MLP neurons of a small language model. Each row is named by its layer, matrix (up: input weights) and neuron, and shows model dimensions 80-175. Each number is 500 + 40 x the weight over its row's rms, rounded and kept within 0 to 999. Numbers have three digits each.
After each neuron's rows, "fires after" lists the tokens most often just before its 100 highest values on Wikipedia text that the model never trained on.

L7.up680:474477498537415507506527489519466505560473448507509461480516465519546519470502501487495505472479444500489516530480474489451501488564539503517548508447496516466414562523484506477467477590479520433504553448494531459481502562472485501535449525472429505426448515498496469511527528505421534519
fires after: " |", " E", ";", " —;", " Pro", "E"

L7.up317:463520441526411550515540492524540566518445569540536477533504491530620513558464563503505570450521497524478516522470481529527460443610495456423569512470529507482469539518496484443431573563480440554541484484504585439493476555499526504503459517441497518501516492471480510462465488543475505496
fires after: " |", " "

L7.up519:483550469517481447553506522451524526486500446548490464465563542530469456480461555485474571427547531498469451552593484523456457435556514480505499517532444422519406548558465510566495503498491462452523498489585512536533429531470419544506522504593522491499431494502519468457492480458417553520
fires after: " |", "|", "===", " (", " W"

L7.up423:465468447499490471530539442542508531452489486506477524540583556474552471459505513453439511510504491550461497504534558474473477456539541493515535510541553512462522525470510399545446518507483465513483477471535501480520445497505452483526549534512453558489422434530528487490545516468500475560
fires after: " ", "201", " No", "199", " Pld", " W"

L7.up267:451527482445502506523489486490471602499556538472477538492562529534534512507472471421484479499537467575497522529545542538443497529535478448519504495463561444511527553441455467534472528498502498536458486455417486410462494532542519526515497519463520569538462480465529514515513519426485502488
fires after: " |", " the", " a", " ", " ("

L7.up582:491513514625503491458476495519529533492547553437507511522476468537512557560505491473470510487611427535486514488489611520417569568479478459489523529557575523496466543475407513531444522496435461514444514459440487422513506507520544477458441538504460533508533485473492508478550506529440548554
fires after: " a", " and", " the", " The", " his", "'s"

L4.up1008:525419470461513469518499499532474519426570498524551474537515566528494506456578507507467548493547447512497474560580506513477525490425534468382495540491505503468486514475535552488510538498470474501514490524470512501509522484543543528525546538523502483534517518590461502471429550558456571549
fires after: " ", "|", "\n", "201", "202", " |"

L7.up128:496515488523548517527532440497482527426552508407521554536508580516473475444506471505492411482558504527524466532494560554477503544462424461512474502513512565432500479468496484429525545525518450498469458537496496530477531565481550484499470507496523581472551495524506587478516445429476500510
fires after: "201", "199", "195", " the"

L7.up209:474537441460462581476521510543470473531487554542531522538537494499467492501576480560505425486485517463521441518561503507535453524468561455489552585518527516483489544423452476534473508540530526495463430512528522516522497512512533392467508483462462509489513508461490490518471522477500518534
fires after: "200", "202", "201", " in", "196", "198"

L7.up921:511521486471445470455525493439533460528479443526533434497499485516564485478481557505536568473538539501563491478487513453472511519572494481519538484499478519545574498497518486526544478559539514413525459505487428486451440491511519513468490520528489571473476527500496463448584482520506493517
fires after: " |", ";", ".", " "

L4.up169:503503420534460469499453496548526512479484473491481503506527435522467488529521505494503532476557529532425527546576544514546506500492517546478458496497520472519471519485439481658477517465436481452474551519544523486535398540561442545504504520577495547530575472563522502550401536400487520502
fires after: " ", " to", " was", " the", " After"

L7.up309:498509422497406461594531520541498532503454550524502479550467589530543544541497546473517528448549489544500467583554534495447461533479532509536490446512500433458486549525505467546429474544534477535474493467535483444507470589522494563517526481515486518497561523534520473524408477471463566528
fires after: " ", "1", " |"

L4.up379:482554473515498472504543525527515454451508587513546511524498525504523487517534522474552571507492474538483476551454520481471497452508561540504525430504511537370487500432504528457464453479499522486567511452530604333449456509487440548539529546462498477494495474487493457505507400547476563586
fires after: " −", " |", " —", " +"

L7.up753:511519507473495539523563436487553496518496510518446489491529495505435506466463494516470482455485460494469436564514541481557508518552507467537505472530501489560490641551498527568482454448540476464525479528497521570535495564535525453446505491514417496452465545608491457465489521533528476484
fires after: " he", ".", " He", " who", " she", " they"

L7.up201:525519446472528451557442540433415432557511480485464477568507544530481478472468509509503547442559470470448385440585507547479546515527510546500485470565550492511501532505481545529503466519522500573475509527575438479527482506502503502512413535551502493454461517585407482521517518543511528500
fires after: " (", " |\n", ")\n\n", "\n\n", "|---|---|---|---|---|\n", "J"

L4.up562:558513429478460450529467435469507514494445463501530489542483495527440525487490451511473496496559495537467469580561544525522502487494504434432453456477527511532574552445510502539436470530500475485437535525570501456514455474600510495490427491461487579511521460600486517547429522509568539498
fires after: " was", " ", " is", "9"

L7.up586:520468438519470473513472467541467489478532591457397461498536508504511475499550518549509501429552481508470510427567503553550547509473529440444541547573483480502461490470421431525487508539518509496439480518509507505498508513489457551480519517508494544500447498542534527519485483542447519526
fires after: ",", " the", "195", "200", "201"

L4.up23:449483459515497382482525512547500450458467499475478488469434563511500589479518501468503538477491465518486523504554472524537436486524476441431475570456412529508535538529549463564441492510481450508486540485456421492528532593469524553453445588549462468500499492556420504554526518602472527530
fires after: " the", " a", " his", " to", " The"

L7.up850:475497494504481507539552476459438426507571531467526581497521433473456505418521508514514491476530527522513512540486572493467432497518502571481527519523513479473460488490483488540520471505558472512442510499525439533513462551482442427427388529499462520489461463528493498505577530543501500483
fires after: "–", " ", "|", " of", " time", " for"

L7.up41:516450492571549534552490465475526576491509550516473508513451455543505442457531503483491511471491420521470434564517531523518470518520531490496553464482477542516429606435467512494384509472519450509435447552463541519549539474520471445472432441486422476449536477516520544548423564555483491505
fires after: " he", " who", " also", " she", " which", " then"

L7.up529:403475470494467500542532475487517471509538460463498517513559540509522487477512469526570523442511483529535513487543483496467520523541509485512519541516501510476481506527422479522542488517500524513523484452496468462487463498472515480537572515517401529508453568476510503426541541448387533521
fires after: " ", "0", " P", "–", " Ant", " U"

L4.up874:528413472513528459467484552517482501521516496510508498506457553545470492486541495518527553464463433519487385560577472506463486488514502495570465490521533506575550508541512483460498514542542501583457559574497408470537526504469490553542399572531512500417457546516441459498515504513504527532
fires after: "\n\n", "|", "=", ")\n\n", " |", ":"

L4.up76:457491498512463507542441516476503489524493479504550475489470507508552429531470535521486524383553490575476559481537519500440492481545512505573531430486470452493431521427527502541461522442484527490464491484524492400497486473481450542479461545518424517487520515484549471475527495495471562441
fires after: " |", ";", " "

L7.up259:601487455492560441544567503507498493533541458465487475514553540506502526553500450524528558437501478511473444471611579513540495496536448458476506500485417497501494503423517525500459563581528462496456525470492449459509516562472528559516432524450474482509481590467571546467521568511457489565
fires after: " was", " were", " a", " as", " the", " by"

L4.up891:479487474483513478493496442515509523512456460486605416576463480538523436499512544532471501414511496504416492493521493495559527472452513453452517548506443513508476525491441502503520511433453479506442441486567494550552483472556491525556523522495450444538545517479524490518480496572470573542
fires after: " ", " |", " September", "°", "12"

L4.up424:488473516520498444534537527483504507553479477471491542489486478511546467549528490538497539508519499518546483552626532530442566525400517398485608476478560497521490547450481514486490507556500508463490504536460446444463459523499546547531462488443495438487490488465431453524569478508440458501
fires after: " the", "|", " |", ":", "The", " and"

L4.up922:520493507507450469487571430501565464461422507474535548488458561541453483486473493479540555471514498502521420563506521431549516550427545514516499536526496519527499537561463540540461534539466480569510594535538500549543468515541489537537496474525493485558476557510540464491453435562506527544
fires after: " ", "\n", " |", ")\n", " Total", " •"

L7.up54:511356502510530473562538483442528525472443507522495485524528574528531483515475519466527525455442486527474405532527501440401560475522496499505462486543520471451415499530463490483486504496560492453448494530489539469483458551522508467492527484544514526486507516580457491516459535431456519592
fires after: " N", "A", " A", " Y", "N", " E"

L4.up346:553444447481546440517480483525486476455498462456517480549464514520486426516569494477516531486542563518436409568572525478462502452458539420447443522544503504501457515455508482501518513455477462532454539542521409522481462532537465568592495530539471501506494481616483466510480513557386581516
fires after: " |", "|", " ", "1"

L4.up195:511437481533495437491511515458473528545535508483484490539482536487513440544513456521506557505519494548475494573647522466481505456434502516547494520477516518542535507399538468521410493556500518537449513547509399470517494541524530504533496504459520519534491509494531434495496443521471549552
fires after: "\n", " ", " /"

L7.up480:553434489566497537503484534478457466512525498533500495516539496514442514504491481530474452500483457516493503530559539472473471451540489514483479425539500519521500508401485469453567475469521493447470488465480440532497495531450519420484478509512451481538395480531505421509435519562390519514
fires after: " ", " \"", " of", "|", " votes"

L7.up815:495469505511522493525468390449454524502483514503462530528503559566486444516519531443556539447470502578511493520509563490474506510426549525461481490449477440526459472450522416449458446599522488551537469469484459428488523450506520525528455476498479524504526452511505486517543435486447439511
fires after: " (", " non", " "

L7.up968:572464464483523486483449399511445574525489456483506528491490403581435491503421491523515483486552493544494482486583567500539531568456484459503509507470522533509562589515521539540446549549502504509443467507567519488484438459499532513495508506534468571491513488535528508530444556471527511470
fires after: " was", " He", " be", " January", " he", "65"

L7.up255:417501451505504467527486445499408514540527536542441537450541597523460493543520539508436473392467454582479511495486511497515466550460507480509573565451520435483455492460472562516551548541482498525477464448513466461553530427425537468554528485568445480549499516519505558527496537532453517521
fires after: " ", " (", "-", "–"

L4.up668:509566493527432506536519526493482613560488560470507445481481463497597473545488551501553576476524482510477484596496524503530509490538490469552603490492513544446478523493542502495452518506529464518617531537503530427491489546534461533528489532463525569466544442481515486469498478535494524460
fires after: " |", " ", ";"

L7.up943:475409472527584516585493467475508492429525440499543539551586446540462562488440527489458537456498527500488460490558441541446574561558473487540536508510505491475508519458482440493481502530542487526501541465513498490531509484491524483488526491514488568437453452569503529579482475489518535570
fires after: "201", "C", "199", "E", "T"

L7.up984:511530492497496510583555513493473509487542566431534480459533526522449476530520499559498510466475558580523545487529426483458513499506452428443504507494559579416428475469451458517502519591489518533493396483537471506487516537527506508528478463543457526452535518506501463602496488514530573538
fires after: "196", " Th", " T", "201", " Ret", " Y"

L4.up546:459525497554424513436548426514472394563500483517438542388479505521498449542514575557529453509499476525533509536523544438503517471468517572492514484496559447421508463484449476553562501523479501504508412489576503505558515449479457482513451471516444469548506500498486514467524464560466448519
fires after: " to", " the", " on", " (", "{", " I"

L4.up36:425454463478524479525500500521504486444462498481493454520551541519520522500518513470518518500522507519478452563465534539488530458534461522427586512503548491512534463446534518410487557555449511498571548478515472493477493577529476536498492520536489494537503462569498507555390487538529500530
fires after: " |", "|", " Total", " Best"

L7.up926:563504462416459499476551457463458482522519509483447569435507507517487455539597502493544543499517450465427473587526529517587477521500466572481483535522482407542527544532507460506562575453546456524449465584512503463506377496454486484534501447504561462602583515554504478488454504536504480475
fires after: " ", " after", " on", " ("

L4.up8:503583414496484480513529478464525603534443496474503479462509543487579460553508520417470497468543468522528469527539511539436467492509562473496479451472511504446435468548500450549461494550448494486423500473533497428466422469500414535612520482499499510485532474510539500505516435382460458491
fires after: " ", " |", "2"

L2.up712:553505485540510489552467568516528511546471527483490522526535556526505372534528479538486506498523470483543524515521548500463468507569524490513486446522590485539439475582403552442510514501506501490492536491481449412523487579531450493573515489552499539514437508490452494479472559454433503520
fires after: ".\n\n", "\n\n", " |\n\n", "-", " -", ")\n\n"

L7.up275:453524480475491478544501480539570477456490547476485501525508559512595395587469524425457533408480516557482508547466465481451455492536544449534517528504512530537537509473461534495534537425485532526537487470502507468487450533517476542516529514500475514489434508507510474460539513471457571536
fires after: " |", "|", "ing"

L7.up422:494388441521478512529562424471487468549478488503490555518503615552501490485515485467501557447509458510479439539545470530506575480475519493518465552516508412541426473499449555566536510509472500498458509507513507481514496530523478390526531529520402520500532456576421460490501474499481521514
fires after: " (", " U", "\n", "O", " Al", " N"

L7.up61:511476503536505480499558481468505488513469515422486503501404567515537445566648474489530530472494493541447485564560493474459517483470530478469468487466512528532382484467475482495487494565459468473458562467448469408515518527456454513570494549493486506492473506508500498523521530484369519556
fires after: " N", " the", " A", " |", " Al", " Democratic"

L2.up34:491511480488506502460538480473524454552459526480459521561506536535474466537502453524572523503497513501482466498584508501507520555415506467524505499484518475493526516478458519466440521690496502470527520524491578476533459554493543534491453427467463486547461521506558482497482450516537563526
fires after: "\n", ";\n", ")\n"